Weights of a small GPT-style language model, trained from scratch on English Wikipedia: 6 heads of 128, rotary positions.
MLP neurons of a small language model. Each row is named by its layer, matrix (down: output weights) and neuron, and shows model dimensions 160-351. Each number is 500 + 25 x the weight over its row's rms, rounded and kept within 0 to 999. Numbers have three digits each.
After each neuron's rows, "fires before" lists the tokens most often just after its 100 highest values on Wikipedia text that the model never trained on.

L4.down1202:490494510516562516580502505499492482488480492500499434475492491483508494485472474524491525488500473516502468489502507518531494477472502507516492477528466454520500513485532462481478478523500524520463523544496513459534510478477493505524495513506536540495492515497517479464520501510547472493480544547499506509504508494519494464458506485483513480507429497550523515498489527510474496489493492552515499496521524443515482519525485539500466534520539498479489529465495474521487513486506464544488537532507511506491496470519496453454506481516536536414552503519493522506515514516476483488
fires before: "| ", "\n", "\n\n", "- ", "=="

L4.down1582:513469479481527488653510486509508512469502509505461472466479536520485521519478530476503485506496479516494471524474510515459524521535520526502485502513517460489523495458471486480470431505509498503474525513444486509489513510491530519508558501506532520468494536506512541483549484494491491517434528525489500521487489463526487518526486495501489518513492534517493491525498520485495488481494518531458541495468482488517488493523520542489513484502502500474472528532496486490522464482505487517476518544473519490472478542502466483524448455517460499430499523458499521550497498509474502502
fires before: "| ", "re", "- ", "=="

L4.down1733:500546459489475470476496463496534521515498520502499489510461491461435549518551523515500481523478522533518499478458510483495466483512467482496540471443491485513489490485463489492506490544456488470495565510478463474516458538500527526543514516490516549482497499504520458530482488494525500491483503511488471493452507477479514523493445515426538499466529499505490475467492479535448513487486496536460470495491500503519502508494529498507515491487490510542521488516512489508484503469505470495441454468499476487508476498562548479510524485583534465532484480492493484466539529464541511469
fires before: "| ", "Al", "–", ", ", "members"

L4.down1327:523490515503507509583494466459526481488509478486511489532489535455481529499506480453546495499523463496535478519522474531514522487453461484526496478466508477524522523492519500477507479554477456507503504508515518492456431517508502501498505526494532495518499479484512461510539498461497475490508519482517487482513545459513504525468521481517481511512498484528519486517482491511514486502480497467485459443547514468445472502521515503481487553517552503469516474533537472509502528482521482499560479458482521465494462558532519553490493514491501658459494514493494510534544476490519486542
fires before: "| ", "- ", "He "

L4.down2227:495493505505486479662490538494518517501525466486469544501494501522494482510500501515527501535508527482489491498531491518535510498521518466515490476561495486502504525501500501513526500484503512518505518498505477506513493542515499500442530474503530517514517505447489469499530479516476517493470510495523544486480478454454484508536513532512478531505530488485456507492480532502514508498538489527511540478510485524514451520480503555511519454466466497479469495523484489506480545474480495480493517489489485529512491485495513509507507508525551627518517496463448509513486502504483493496
fires before: "| ", "- ", "The ", "He ", "==", "In "

L4.down2271:511497508523522528494526490496521520522487508483496502501506512492527500483568515503466489525483516538514508486540472513504479507462508497504482520491535407481551477515479511496537528494513492485486514523492473491507481538501517477456480508526515510500531525436475499512506493485497510500466516496500520494475479491495494480489502531521509498514524521512532458476517476491480476513504517491521509502524533500514463541487580590506445505543456533477486502513466539498493481467462499510459490486491514493494464502497486493536480487508474807586539530505452489486510470493521495502
fires before: "| ", "- ", "=="

L4.down2033:488465515451491485457497492486489512501522500509552480484495525485482543500509499497522500536551493510474531454441494516533537488517490504516524503478530511549479485529524512546502537500493498447485515539496492468477464565481476518495498521533511562503534522508503523486488536509498506509469510492522527501521467513491508495477491514504471524527510530511509499517472492490512501534507518506467486470473513515478494517474499513484540495516462511508492485513509458525480511506522485533475455540501507545483479497485537491516482474494442468478507509520521511479535539507500537506
fires before: "| ", ",", "club"

L4.down691:504466492492526514657499512486524522473533494515521503508477449496516491517455498496503503473505469467516503529475501511499524534537508515521475515513484564503512512496465512463502472529517479503488463540470501526500469545457497505518471553506542552446509541467512519476511497501498480498540506502513484487484458503507521512527522515503489519481506499551536532494533514545475503494452483486510443506525487495532545522502522492477486502529519489501464460515475408465537541499498508464494500504544475488498504516533491471562488521498476505468505537517455483527497495503519489513
fires before: "| ", "- ", "==", "The "

L4.down1475:534513468466543517607478481473476521503546525482496486503528512496526505479514464487507500478494527525491472498518528544508485494483503492494507492506506449513523504508544453479506508496465471460530440544494472495508521507478518529497552502486484503514471492505519490502498514448482483518563464514494466474528493523486501480513492495493450465510487480476479482498543507476481530494444495476478492500490510469563467538488538528484529530509516511501479507500536544524486463498521499500460463479510466463483547520469501495560479483501471570478490483517468491485483512527514549532
fires before: "The ", "He ", "It ", "In ", "==", "== "

L4.down926:536488484522561516576519482477496477489502484461530521510478547487511517517486499514485521563530495494501516527517482518485484494485538468491523479446503450509527522500487508514545472462518499475490470504482496471476495520504494550486490501521535475488499523483490454501511536486513477485490491474549489484514477546460526518534501528520484500523486498490510494493448493478530534497492533481499522483518511496478510486507521450553485484441498489512522481505462557482513502514470501513475502471500487505516492521470532548554512484480527621459558499497537518533487507489469497519
fires before: "| ", "- ", "He "

L4.down2820:487510481501525486665490514460538491498469508493487458437471452521484541496629485465481578482472530507500507492494526474493507520501479480494512542470486448521494504526533491455511526477486483484495533486481507503508478490510534472516468502491483531550473540488478493490551444515474486498542470492512449516532465504491505514509483504529532462509462515534485514482515540489507485498500481534544493511508524507468448544516546465464467486488484501510509527494486535510495469514513478562495490523490512503560545487503496504532513511520463498539506465527483485487488496503515519527
fires before: "| ", "==", "- ", "He ", "== "

L4.down2473:493470516504532506656478497522500532517488499473488536537515488490514489443506480472469515435549485561502495492530475464459493507552477451467515476520486472516544489500497445525522523463479496488445501506554540489514475517530538482487498487495503533526526500487534486490546458495480471513539490470484541536510489545460522494511474510499485509518555519479466551512494476496488503494524504445481499512504517488496509517475499537510493474474508480506512515520502487508512496511496487526446483489490507512498517493502459487508448478492542516482470508487490468543496548509542552549
fires before: "| ", "- ", "In ", "He "

L4.down2508:506479507505513503564496461464540489479452515491512527513467563515523529535498509493509470493511507473461522484526466505491501489456562504530460530532489472479521487508468505542525465503512506473503549492489445519511502515505504489501497501488515507508474561465468495498496491506517487484518502496527502493563483468498478500520503450509508518517527474475498492481473523499531480486504500523495532510508501503521482505452503512532484491515485481532462494513462537514504503496454528508481514484520497439545512485560479483522507497511514670524479505488498521511493481436497532514
fires before: "| ", "- ", "==", "== "